From a checkpoint of a small transformer trained on Wikipedia: rotary positions, 12764 steps.
MLP neurons of a small language model. Each row is named by its layer, matrix (down: output weights) and neuron, and shows model dimensions 256-351. Each number is 200 + 20 x the weight over its row's rms, rounded and kept within 0 to 999.
After each neuron's rows, "fires before" lists the tokens most often just after its 100 highest values on Wikipedia text that the model never trained on.

L8.down664,215,188,231,214,208,201,213,190,187,209,201,191,161,199,184,208,242,205,212,189,214,252,191,157,221,236,181,229,203,217,179,214,197,203,182,187,178,191,174,163,181,160,223,170,189,178,182,185,220,220,172,175,215,189,217,212,247,184,206,231,172,243,178,181,236,208,221,182,186,192,190,165,229,211,214,209,175,213,170,217,197,202,189,208,181,185,233,192,201,173,188,189,201,183,189,240
fires before: "9"

L8.down1782,197,185,201,178,214,196,191,210,209,195,207,187,181,177,201,209,219,190,197,187,192,200,176,198,212,197,223,199,203,184,161,182,216,193,219,174,212,199,194,215,197,198,206,184,179,202,199,203,221,175,199,208,192,167,191,206,193,208,188,200,192,173,204,237,213,214,183,193,204,227,237,222,229,176,198,209,199,198,180,186,209,181,257,199,202,194,46,235,214,215,216,203,233,242,180,201
fires before: ".", ",", " in", ".\n\n", " and", " for"

L7.down224,206,226,194,232,192,207,213,220,197,188,168,168,157,199,188,203,235,203,208,167,229,204,209,183,204,208,193,230,194,200,196,182,210,253,191,226,182,203,165,211,210,201,213,216,215,164,231,175,234,215,197,185,207,235,167,245,175,193,204,226,156,197,218,191,202,174,176,238,191,215,190,175,228,186,237,200,139,253,175,181,215,199,217,205,222,219,220,234,211,199,185,160,220,202,221,196
fires before: "0", " first"

L7.down653,205,175,198,221,191,196,220,191,220,226,199,195,201,217,208,234,228,197,204,159,224,217,206,177,206,243,191,185,178,179,222,199,193,183,212,197,148,154,207,220,209,219,217,202,205,175,198,187,197,216,199,258,233,166,165,152,201,230,200,195,202,206,229,195,210,200,185,195,191,179,215,196,201,168,209,217,197,202,228,198,200,199,234,186,194,167,222,167,140,203,208,221,184,198,235,208
fires before: " |", "ima"

L8.down654,198,210,193,163,219,206,202,198,179,210,204,199,208,189,210,200,209,211,205,165,202,202,218,201,221,167,203,209,203,205,217,169,202,247,192,222,192,209,201,204,167,236,262,229,227,230,209,158,188,206,213,201,247,182,217,187,222,208,204,233,213,150,187,185,185,183,197,189,196,217,213,164,189,187,187,220,201,207,189,226,220,216,160,193,210,196,216,200,216,229,208,183,186,195,201,201
fires before: "1", "9", "6", " a"

L8.down1522,169,217,154,209,193,204,208,226,222,185,159,199,221,227,200,201,229,194,191,216,202,194,197,211,210,218,203,167,198,219,183,230,173,201,203,204,179,185,221,182,195,198,201,175,174,166,221,205,218,222,208,204,209,163,173,183,220,188,238,227,173,204,170,195,212,204,188,212,216,201,244,204,193,176,171,205,215,208,226,181,213,230,197,217,195,169,180,238,216,213,217,206,199,197,212,195
fires before: " as", " to", " be", " for", " by"

L7.down888,230,200,209,191,208,210,219,212,187,234,203,229,236,187,188,202,231,228,182,182,190,216,249,193,210,161,197,194,215,167,186,179,234,197,176,171,224,215,196,162,205,199,193,224,188,194,168,167,200,206,185,181,180,193,227,217,199,188,211,213,195,185,183,171,173,233,197,199,193,190,209,189,191,199,192,193,195,193,168,218,169,208,208,193,187,204,224,227,187,184,241,226,193,188,166,245
fires before: "1", "2", "4", "3", "8", "7"

L8.down981,190,173,202,194,235,213,193,209,196,186,203,184,208,199,190,201,181,199,174,176,217,198,218,224,208,189,204,218,229,178,220,189,180,162,185,187,186,212,223,184,248,194,181,227,173,223,163,205,177,212,177,191,176,179,193,228,197,202,200,212,195,190,194,231,191,224,200,214,266,208,208,189,201,169,186,189,201,200,196,176,200,216,179,167,220,185,141,203,201,220,199,169,193,220,202,225
fires before: " to", "–", " and", "-", ","

L8.down132,211,238,187,219,174,194,208,217,230,217,188,210,211,235,192,169,205,172,189,161,174,196,206,202,185,198,205,197,165,212,251,217,161,182,193,195,203,245,188,197,195,200,193,190,194,234,211,247,193,167,193,224,191,203,169,182,197,196,186,250,178,209,199,192,199,200,167,254,210,206,217,237,210,203,197,184,220,209,199,189,231,235,204,219,223,177,177,200,223,192,194,186,182,199,183,211
fires before: "0", "5", "1", "6", "7", " "

L7.down1489,195,208,205,178,171,193,181,165,221,183,196,205,236,171,214,210,202,171,187,208,208,208,222,210,212,177,206,171,193,212,213,191,182,195,181,203,172,203,191,199,168,234,252,150,180,217,201,182,169,183,223,220,253,227,175,203,217,192,219,172,202,166,212,213,230,221,209,195,170,176,193,202,194,191,209,213,204,199,203,185,229,208,174,181,175,178,220,226,203,223,198,215,167,199,213,191
fires before: " ", ",", " in", " and"

L7.down296,190,175,165,198,240,191,204,221,198,189,186,183,191,206,207,202,187,204,195,211,203,167,218,180,211,196,181,174,172,184,225,177,203,209,187,221,190,179,214,185,224,203,191,203,180,194,207,207,199,195,223,206,214,201,236,202,191,200,228,231,182,184,179,183,194,210,185,168,188,199,213,225,198,210,205,202,209,207,198,214,184,202,201,182,208,196,171,200,183,192,211,221,228,206,230,212
fires before: "1", " E", "London", "2"

L7.down561,220,166,223,196,199,178,233,206,213,217,171,222,201,186,201,221,198,188,220,212,209,178,209,220,177,189,229,191,193,197,209,166,246,229,212,189,208,192,183,186,185,176,206,216,212,196,219,194,235,213,214,206,186,159,214,199,197,245,220,188,194,220,206,221,211,226,248,195,199,164,192,200,212,232,192,195,186,190,197,177,197,210,170,173,197,211,215,206,192,220,226,220,242,189,184,163
fires before: "3", "1", "2", "4", "0"

L7.down165,203,177,218,184,203,224,209,189,191,170,198,197,162,193,181,187,205,212,208,193,199,180,141,216,199,192,198,203,184,202,179,214,199,176,180,180,208,176,183,184,214,176,157,223,212,178,180,216,206,203,200,217,178,200,229,193,209,184,213,189,226,196,192,181,147,235,209,218,191,205,222,220,185,163,174,225,208,221,245,178,159,230,189,237,194,215,248,197,209,217,207,214,200,175,226,208
fires before: "9", " to", "3"

L8.down582,174,205,201,195,197,174,181,231,218,170,201,190,221,247,207,183,235,203,237,230,202,195,188,242,231,197,205,217,191,196,192,159,166,199,221,224,168,218,198,211,203,200,217,185,204,178,195,242,205,216,200,191,258,223,173,163,228,198,232,231,208,182,196,188,210,201,187,181,218,197,209,209,171,224,219,201,189,219,198,183,228,228,189,210,194,144,215,230,217,172,217,205,220,189,202,187
fires before: "0", "7", "1", "3", "8"

L7.down147,155,206,209,229,209,176,195,194,240,194,209,181,223,218,197,221,215,183,217,208,210,204,232,182,190,206,168,150,199,225,196,197,205,186,225,204,205,169,228,196,148,211,202,192,188,146,246,192,192,199,172,190,243,213,203,225,229,211,205,180,222,186,225,197,201,204,193,197,197,197,225,222,205,192,204,191,180,193,206,186,212,224,203,209,207,181,173,189,194,226,164,211,200,208,209,205
fires before: "3", "4", "2", "\n", "5"

L7.down443,206,180,221,165,222,211,206,170,171,176,204,187,173,223,197,212,220,196,174,222,194,205,206,220,207,192,221,212,195,213,195,180,244,179,198,192,198,187,195,190,162,184,226,221,211,224,218,213,165,210,149,172,221,195,182,202,176,207,211,213,205,198,184,212,201,200,193,237,195,228,217,200,190,193,223,216,227,200,169,193,192,236,210,205,178,189,224,225,191,215,193,209,213,191,208,203
fires before: "8", "9", "1"

L8.down758,178,202,214,197,207,184,191,202,221,204,180,223,232,211,207,198,236,191,218,162,168,205,186,192,183,231,212,212,241,208,225,211,188,193,219,214,219,210,190,216,225,189,198,203,212,215,191,226,198,164,182,220,199,202,191,203,216,202,215,173,223,194,184,167,197,191,154,152,204,149,203,257,181,175,230,243,188,246,171,207,217,188,207,222,207,200,242,212,189,199,241,192,186,184,239,228
fires before: "8", "7", "9", "4", "1", "6"

L8.down225,179,188,219,181,209,196,225,193,164,185,225,223,212,192,232,225,224,223,190,206,211,168,242,182,223,190,232,204,228,181,179,197,211,200,182,233,193,197,179,203,180,218,237,150,212,161,185,194,188,213,186,182,203,197,211,227,207,213,203,224,198,187,184,186,226,212,177,208,217,187,195,181,206,199,180,224,186,223,223,199,205,201,182,211,180,200,223,223,184,182,201,206,242,182,171,197
fires before: ")", ",", "),", ")\n"

L8.down1723,212,219,207,184,234,201,176,216,215,234,169,188,167,189,219,159,243,185,176,201,197,178,172,210,203,201,195,247,175,189,203,198,217,223,183,197,211,190,164,172,209,221,201,213,219,159,196,189,225,206,206,210,207,240,179,186,193,203,219,209,205,194,196,203,193,205,194,200,199,195,227,171,209,212,189,186,198,224,226,188,189,205,231,199,208,197,141,235,228,184,204,210,200,190,213,191
fires before: "9", " |", " ", " -"

L8.down517,185,198,203,188,208,209,255,168,204,191,184,206,220,174,225,227,186,168,193,225,186,185,221,187,217,199,241,231,202,186,190,213,188,209,177,188,207,194,205,197,194,182,233,222,187,201,198,174,140,161,191,197,200,213,183,208,227,200,198,213,179,196,211,179,213,243,174,202,211,205,170,207,202,198,193,221,184,182,195,213,194,240,223,209,214,186,128,174,146,257,209,201,218,198,223,214
fires before: ")", ")\n", "),", "\")\n", "):", "\""

L7.down0,210,259,199,213,171,197,160,250,206,180,182,214,214,184,204,223,204,201,220,213,189,200,233,149,173,185,180,198,206,198,199,205,218,232,212,198,183,204,214,169,221,192,178,207,197,216,223,208,175,218,204,228,179,206,176,238,172,218,220,167,173,193,201,194,211,240,190,190,171,182,234,159,220,233,196,221,177,212,206,199,211,173,189,178,226,231,185,155,194,208,169,190,242,222,196,189
fires before: ",", " of"

L7.down805,205,205,177,215,204,221,191,239,197,206,237,206,190,200,186,190,188,225,215,178,183,228,197,187,196,200,187,221,175,166,175,215,206,213,193,169,205,205,178,195,220,176,231,179,240,161,213,227,190,223,204,216,198,195,181,214,228,174,207,178,220,219,219,163,165,212,220,241,208,222,205,183,161,190,182,176,200,199,201,195,200,199,212,212,209,215,251,220,206,236,192,208,208,188,205,206
fires before: "0", "4", "1", "3", "2", "5"

L7.down1274,225,193,198,191,216,178,216,213,179,215,217,202,197,195,193,214,183,216,173,201,206,195,193,189,205,221,203,195,199,207,204,186,185,178,215,190,179,189,198,190,225,192,216,218,190,168,194,188,188,232,205,170,171,193,192,215,206,235,200,204,208,216,216,197,182,176,196,214,209,176,226,174,218,189,197,208,190,182,182,187,198,189,231,206,217,180,193,206,169,206,186,189,192,198,187,205
fires before: "5", "4", "1", "6", "8", "2"

L8.down352,184,194,199,197,204,207,180,181,215,196,186,198,184,220,198,229,200,175,180,236,199,183,202,200,200,240,183,204,209,226,213,189,170,218,199,194,183,179,194,203,166,192,215,205,204,205,221,224,184,158,226,189,184,183,203,174,217,233,195,171,240,189,201,190,179,209,182,228,203,181,201,157,199,215,178,217,203,179,223,176,227,211,174,225,199,234,163,164,180,197,204,196,188,213,214,189
fires before: "2", " "

L8.down1714,198,232,220,176,209,175,218,207,186,179,197,206,258,203,201,198,225,207,218,184,213,206,211,233,181,185,197,196,196,233,192,201,182,200,194,186,222,220,201,189,199,191,225,194,219,196,195,203,222,167,196,222,235,170,204,174,216,198,241,169,196,172,179,197,195,207,184,206,171,183,252,235,193,214,237,217,205,218,208,174,218,172,146,200,231,197,249,191,175,170,219,195,177,157,196,186
fires before: " ", " in"

L8.down1394,221,210,207,191,183,225,236,207,217,177,188,237,219,200,210,194,189,202,198,176,168,203,147,208,191,204,195,190,167,218,188,219,158,172,199,226,184,191,209,192,230,188,221,237,217,143,211,181,223,207,191,197,187,195,228,212,212,233,228,207,206,208,223,211,185,215,220,209,188,185,192,164,223,221,220,177,203,197,260,206,167,171,198,199,177,169,217,232,219,200,213,166,216,246,221,210
fires before: "0", "5"

L8.down1267,183,242,217,192,210,176,219,209,223,197,203,224,219,243,203,214,237,218,184,174,206,196,207,210,191,175,224,237,186,200,186,226,195,213,225,194,203,167,170,170,188,179,199,195,218,192,214,198,200,211,205,184,172,182,226,222,198,221,185,214,173,220,204,175,204,200,244,190,181,204,222,195,221,202,207,223,215,190,191,185,176,204,189,240,170,162,222,228,243,177,214,173,216,191,180,219
fires before: "9"

L8.down117,198,223,207,170,197,192,187,197,215,213,207,173,190,205,184,193,195,164,169,187,222,180,205,200,205,183,214,214,182,193,233,185,208,216,168,218,214,210,206,171,154,175,209,180,202,160,251,187,168,181,180,188,201,193,189,207,184,237,220,249,214,194,154,217,196,210,163,202,217,200,205,201,223,206,230,185,196,208,145,192,205,163,201,217,191,163,223,191,203,178,178,196,171,203,223,178
fires before: "8", "7", "9"

L8.down1426,184,189,180,224,229,187,191,194,223,218,233,222,185,162,175,220,239,191,243,229,241,199,194,204,198,182,170,252,225,136,198,173,213,204,198,189,201,196,208,228,185,181,207,210,182,213,196,218,207,217,190,226,215,192,178,209,253,207,222,195,183,207,189,184,211,227,197,184,212,197,214,172,210,194,191,210,208,252,195,241,198,185,207,195,164,210,155,164,193,210,211,167,199,220,188,189
fires before: " |"

L7.down14,220,180,194,194,185,238,183,230,177,177,186,217,185,222,217,175,215,209,231,176,178,223,208,174,226,176,191,208,200,211,176,204,235,197,160,193,211,221,203,201,213,187,181,204,198,208,198,187,162,230,239,194,190,187,165,200,215,207,200,185,194,234,228,177,208,176,224,205,202,215,198,194,198,198,171,179,168,165,210,209,177,209,207,195,190,207,211,204,189,245,224,202,192,200,174,183
fires before: "0", "3", "1", "2", "5", "4"

L8.down189,216,212,211,175,205,221,188,226,184,215,171,196,163,216,216,207,223,207,211,221,199,180,183,199,148,235,193,205,225,216,171,215,194,185,196,214,214,188,162,179,195,214,242,191,207,192,180,166,182,198,203,170,190,195,238,207,214,193,214,226,190,207,178,195,208,215,238,200,209,181,210,209,210,206,214,245,204,185,220,209,185,195,201,220,232,200,288,209,200,197,225,182,214,217,173,221
fires before: "9"

L7.down613,196,234,221,219,199,200,181,207,197,208,228,200,215,251,152,220,197,230,216,191,182,203,201,186,204,187,203,183,185,192,205,182,206,215,187,211,190,194,169,223,210,192,189,202,221,205,170,201,218,227,189,200,167,199,216,156,199,164,196,179,188,211,196,191,194,209,192,184,190,202,204,169,203,205,224,239,170,193,154,219,179,200,181,223,224,212,254,204,194,185,182,217,217,214,250,191
fires before: "0"

L8.down1905,228,197,198,203,207,188,194,188,225,194,206,200,189,188,203,180,234,189,227,212,210,187,221,204,203,199,208,197,200,176,212,216,184,196,186,245,202,247,170,168,226,223,175,189,209,213,181,183,190,214,173,202,186,232,221,197,176,178,206,182,204,190,207,202,189,248,188,188,212,189,209,212,208,198,207,185,162,194,230,145,173,201,209,215,211,199,239,229,175,174,218,208,162,195,203,228
fires before: " |", "1", "2", "3"

L8.down1269,222,135,194,207,207,163,213,218,214,223,203,194,220,219,212,212,204,197,168,200,204,221,217,199,186,173,168,160,221,187,215,174,227,202,214,269,186,189,166,184,224,182,198,204,159,168,164,229,203,226,220,188,205,210,228,175,237,215,222,181,181,211,168,198,203,198,219,205,202,191,181,213,176,195,194,183,184,198,193,218,222,202,179,210,210,193,198,194,186,204,187,194,205,159,185,201
fires before: "1", "6", "2", "0"

L8.down1307,181,225,204,205,189,227,201,193,203,203,194,203,196,201,232,180,222,200,197,238,169,194,189,214,207,178,221,165,206,176,219,234,189,202,191,185,200,204,210,190,173,208,166,168,192,176,195,175,153,195,188,185,180,177,211,189,199,220,192,218,204,204,186,177,199,223,230,232,157,165,230,194,182,161,170,220,201,217,216,215,202,225,205,233,186,237,150,214,229,201,180,181,230,192,197,214
fires before: " have", " be", " as", " for", " by", " to"

L8.down1884,208,192,192,210,202,237,185,180,194,204,175,201,187,225,217,180,201,216,223,192,188,220,171,208,189,221,200,191,215,167,226,219,195,186,178,216,212,207,206,211,179,226,212,195,177,171,207,216,191,183,215,206,192,203,195,200,201,164,191,217,176,187,201,174,178,187,169,221,183,196,218,209,164,214,184,221,193,188,177,229,221,213,227,221,193,227,152,202,196,190,191,198,219,176,171,185
fires before: "9", "8", "."

L8.down311,194,201,167,199,168,232,195,221,224,214,202,197,217,192,184,230,220,216,205,201,203,199,207,235,227,173,214,202,193,159,199,228,176,183,179,186,213,214,198,180,231,151,201,197,208,178,235,203,191,194,173,208,216,205,231,172,185,222,196,231,215,175,200,213,207,231,183,184,191,192,218,155,234,219,202,219,168,202,189,182,196,195,210,243,182,187,269,205,212,178,206,179,203,231,233,200
fires before: "0", "5", ","

L8.down1061,207,231,172,174,213,184,186,143,177,231,209,173,212,191,158,210,195,172,177,208,198,191,184,225,238,189,195,203,207,200,237,236,196,184,214,183,197,196,175,222,191,191,174,215,186,184,174,193,201,179,215,182,186,199,166,177,203,227,197,213,180,222,228,202,189,184,191,190,253,207,211,221,207,198,200,191,188,217,201,206,198,196,175,213,198,232,244,187,240,182,175,204,168,170,214,183
fires before: "0", "1", "9", "2"

L8.down2031,179,183,203,235,165,205,207,200,189,224,172,190,219,176,164,229,191,184,170,221,228,205,187,199,162,217,213,189,180,201,216,210,168,215,183,197,187,236,201,178,183,186,210,176,188,228,184,203,156,190,194,186,189,187,202,197,210,237,216,223,173,183,232,204,171,166,237,193,214,195,205,224,220,181,209,225,214,176,198,224,203,166,147,213,253,227,209,198,200,234,201,205,174,150,185,203
fires before: "1", "2", "7"

L8.down245,224,155,184,188,176,222,204,209,192,185,192,200,189,221,211,223,210,178,233,194,220,212,170,215,163,174,216,186,224,186,250,217,189,162,202,178,196,209,254,209,177,191,195,193,223,195,212,193,227,208,181,204,184,171,216,199,199,197,169,185,199,210,172,185,193,206,197,195,188,206,204,208,246,195,177,215,207,260,221,189,194,190,187,211,249,210,257,217,202,190,165,225,192,192,238,205
fires before: "1", "2", "0", "."

L8.down1762,193,232,227,206,195,154,175,198,228,221,175,184,203,206,205,184,167,199,153,209,228,208,198,206,196,214,205,173,215,217,220,228,162,180,187,188,187,215,192,180,202,178,208,226,201,183,202,168,186,189,219,224,208,191,205,209,175,192,237,222,222,242,182,204,234,191,192,179,210,173,225,239,193,218,229,222,227,222,210,236,229,212,211,253,206,188,243,162,168,220,203,214,202,222,220,221
fires before: "8", "9", " appointed"

L7.down244,180,218,220,185,172,186,195,195,207,200,185,236,249,215,199,202,180,174,187,218,226,194,184,218,227,191,166,190,204,194,207,228,199,207,221,185,201,210,202,190,219,188,188,188,207,231,211,222,199,201,174,197,184,185,219,209,204,191,186,207,213,219,183,211,239,194,166,173,228,232,202,194,187,169,195,189,166,187,163,206,204,199,200,211,221,212,150,200,171,198,238,192,178,184,237,209
fires before: "8", "7", "9"

L7.down225,182,213,222,186,208,237,179,199,205,184,221,207,167,219,196,181,227,160,184,210,189,221,213,199,191,207,227,221,183,169,229,228,181,192,183,254,215,172,209,250,201,185,174,227,213,211,234,184,219,194,220,180,144,179,167,200,182,198,214,197,203,197,191,220,210,209,187,195,179,205,185,212,209,238,188,184,195,201,203,193,184,184,209,230,203,181,202,208,234,205,202,222,186,210,195,200
fires before: "9", "0", "1", "8", "4", "3"

L8.down2024,198,230,196,177,183,227,191,201,202,226,180,213,167,217,205,177,193,226,163,202,187,184,215,184,183,202,180,202,225,232,181,211,203,167,184,243,188,178,188,203,183,189,202,163,208,209,208,159,212,229,210,220,172,180,164,220,184,234,171,193,203,191,208,172,203,185,196,174,214,250,216,203,207,193,201,236,182,176,194,182,218,159,179,184,192,212,233,206,192,201,216,156,214,210,187,190
fires before: "0"

L8.down717,168,182,168,191,185,189,187,220,231,213,194,193,195,179,184,208,249,193,195,226,218,201,192,238,167,204,186,232,213,231,164,168,245,212,167,221,207,179,159,219,189,177,258,245,188,198,221,189,220,178,226,221,191,192,192,190,201,225,196,230,190,180,223,228,226,201,199,200,208,219,211,191,210,168,175,193,184,197,229,198,158,179,186,206,201,201,178,219,183,215,203,195,208,181,211,204
fires before: " of", "^{", "2"

L7.down1008,172,191,215,191,214,193,186,164,190,180,205,196,217,208,192,196,248,184,197,189,203,219,183,198,194,204,231,191,208,215,195,204,194,176,209,216,190,206,202,216,201,195,186,218,188,177,193,190,226,168,234,174,199,157,168,203,179,176,222,193,189,175,167,198,184,211,193,233,202,202,167,219,182,192,208,214,208,219,215,195,225,230,193,214,178,195,165,174,221,218,199,206,240,207,193,206
fires before: "0", "9"

L8.down401,201,196,244,199,233,213,216,180,178,203,201,195,177,192,190,210,226,215,151,198,213,198,167,217,198,183,177,245,171,172,230,223,228,168,218,217,185,194,185,212,166,172,248,217,221,179,184,197,166,211,180,236,184,184,188,197,163,224,223,205,243,200,183,196,220,191,219,191,223,195,208,238,203,224,164,213,184,204,183,186,192,199,223,189,222,201,218,209,205,224,232,179,208,210,207,197
fires before: "8", "en", "ensen", "4", "e"

L8.down380,169,216,196,177,201,195,244,225,210,204,204,189,216,216,189,154,194,208,222,229,235,192,200,178,209,203,224,183,219,211,219,220,199,180,193,202,207,209,190,196,212,208,186,208,218,209,207,200,223,170,185,216,224,165,219,237,225,240,198,186,196,198,198,179,221,231,195,185,190,194,199,150,243,189,192,188,193,191,192,194,215,171,220,216,221,194,179,198,179,154,193,200,232,186,208,200
fires before: "6", "7", "8", "5"

L8.down1358,182,199,198,190,214,205,160,201,198,197,239,214,184,196,187,204,193,212,186,233,178,193,197,229,208,192,199,197,217,209,182,194,208,202,213,208,166,206,228,222,186,177,207,198,192,212,191,227,165,223,158,203,236,226,218,234,149,230,227,253,203,168,222,237,195,195,203,225,203,223,189,242,172,204,204,166,201,183,173,194,191,178,160,213,200,206,183,214,210,204,175,181,220,180,181,180
fires before: "0", "4", "5", "2", "7", "6"

L8.down672,230,183,184,178,209,212,190,211,184,198,191,168,195,186,169,200,173,197,189,207,198,180,232,192,152,169,198,183,176,191,177,200,183,202,162,178,206,168,224,187,226,213,195,188,225,179,246,193,222,219,223,205,210,180,186,170,212,234,209,186,183,196,172,199,229,183,195,164,187,202,209,211,223,216,207,198,197,190,211,204,208,176,225,189,193,241,136,194,193,189,211,183,173,196,202,188
fires before: ",", "–", " |", "7", " "

L8.down614,177,207,205,185,188,188,215,212,192,207,196,168,185,215,195,214,244,236,204,214,223,194,233,180,232,192,206,221,181,216,196,190,244,220,172,227,188,201,181,169,209,204,198,217,211,181,196,189,156,232,221,189,193,232,214,200,207,171,181,196,196,223,210,189,218,209,187,188,222,198,208,213,204,196,197,200,202,187,226,236,182,197,174,188,222,208,215,214,228,181,269,195,220,225,207,167
fires before: "9"

L7.down5,213,192,199,209,181,165,209,195,221,231,221,221,222,215,198,186,194,177,202,186,244,163,219,200,187,205,206,195,165,205,206,185,210,192,175,203,210,188,190,207,200,201,181,214,156,194,201,176,231,172,179,208,217,225,235,210,206,227,206,212,200,192,200,153,224,173,194,158,194,182,213,186,231,206,217,222,242,193,225,213,260,180,216,197,178,214,261,192,193,185,225,198,222,245,240,185
fires before: "1", "0", "9", "8"

L8.down873,171,195,215,225,174,160,196,203,222,200,217,237,203,207,215,217,196,189,209,221,244,216,205,158,176,225,205,186,201,189,177,197,230,222,188,226,177,218,222,226,205,196,218,208,194,169,208,222,212,227,156,218,182,191,190,182,189,192,195,180,186,197,189,175,191,228,203,222,220,213,217,220,250,179,227,177,217,201,162,149,196,151,180,211,186,171,194,198,191,187,192,198,191,209,264,203
fires before: " |", "."

L7.down1194,199,195,191,190,195,215,200,209,201,234,196,189,232,208,183,195,217,202,169,191,199,171,204,181,207,207,186,181,195,177,182,238,210,189,153,200,205,231,210,215,202,203,204,243,188,198,153,215,195,181,200,167,218,173,208,205,174,181,176,168,204,213,209,228,176,232,193,202,192,205,186,178,230,216,200,192,207,206,212,186,201,190,161,210,198,193,221,240,242,196,209,247,194,221,186,222
fires before: ",", ".", ".\n", ".\n\n", " and", "'s"

L8.down604,192,188,186,195,191,243,187,206,169,245,202,191,199,201,243,175,233,186,190,206,181,216,207,196,190,235,171,212,203,220,189,199,215,217,203,178,197,190,198,224,219,201,181,208,183,206,197,236,174,196,199,179,179,151,167,192,188,211,214,232,189,212,195,169,185,209,211,164,237,228,229,248,206,211,185,228,198,231,212,184,207,214,189,204,220,200,299,186,195,220,210,185,233,207,237,182
fires before: "0"

L8.down1589,217,192,176,194,202,192,237,194,203,207,163,169,196,181,186,241,214,200,208,158,192,186,199,202,150,217,169,196,199,183,201,191,194,179,157,206,184,193,195,192,197,177,193,201,177,236,194,192,206,191,176,213,207,196,172,182,245,175,225,171,201,196,192,197,211,190,171,203,216,221,187,164,188,213,204,217,171,200,187,209,151,218,200,178,246,241,137,184,200,191,195,142,163,233,177,170
fires before: ",", " and", " ", " \"", "\n"

L8.down1636,199,192,213,208,195,213,206,199,187,190,189,177,197,144,215,166,193,204,187,192,219,214,198,170,204,195,146,205,196,208,186,198,237,200,210,224,201,178,201,189,194,216,205,188,230,203,216,163,194,209,238,208,191,161,198,192,221,204,220,209,176,163,165,191,205,181,205,190,201,192,192,199,203,235,159,196,152,226,198,221,193,175,166,193,225,189,252,183,186,236,196,195,193,164,225,207
fires before: "1", "2", "6", "4"

L7.down499,197,215,199,194,182,170,206,210,228,227,210,167,173,203,210,196,201,219,210,251,206,218,205,187,223,186,230,172,200,166,231,198,206,176,205,165,202,234,179,224,235,206,168,206,239,196,221,198,200,205,203,204,201,220,205,194,211,210,206,210,171,216,214,177,189,233,143,202,204,195,197,223,181,219,180,204,209,233,182,169,159,203,203,182,216,181,220,196,203,177,219,206,191,185,179,189
fires before: "4", "6", "3", "|", "5", "2"

L8.down1885,204,223,207,204,201,198,192,194,222,217,188,195,188,201,193,207,223,220,174,173,199,215,176,215,187,199,221,179,195,210,210,225,213,226,211,190,199,192,156,219,205,228,187,185,219,244,203,183,212,194,256,201,191,218,209,216,169,196,206,230,226,231,180,228,164,179,179,234,182,175,180,230,194,182,211,192,215,193,200,219,219,168,194,206,216,205,235,185,202,219,209,180,203,192,209,228
fires before: "1", "0", ","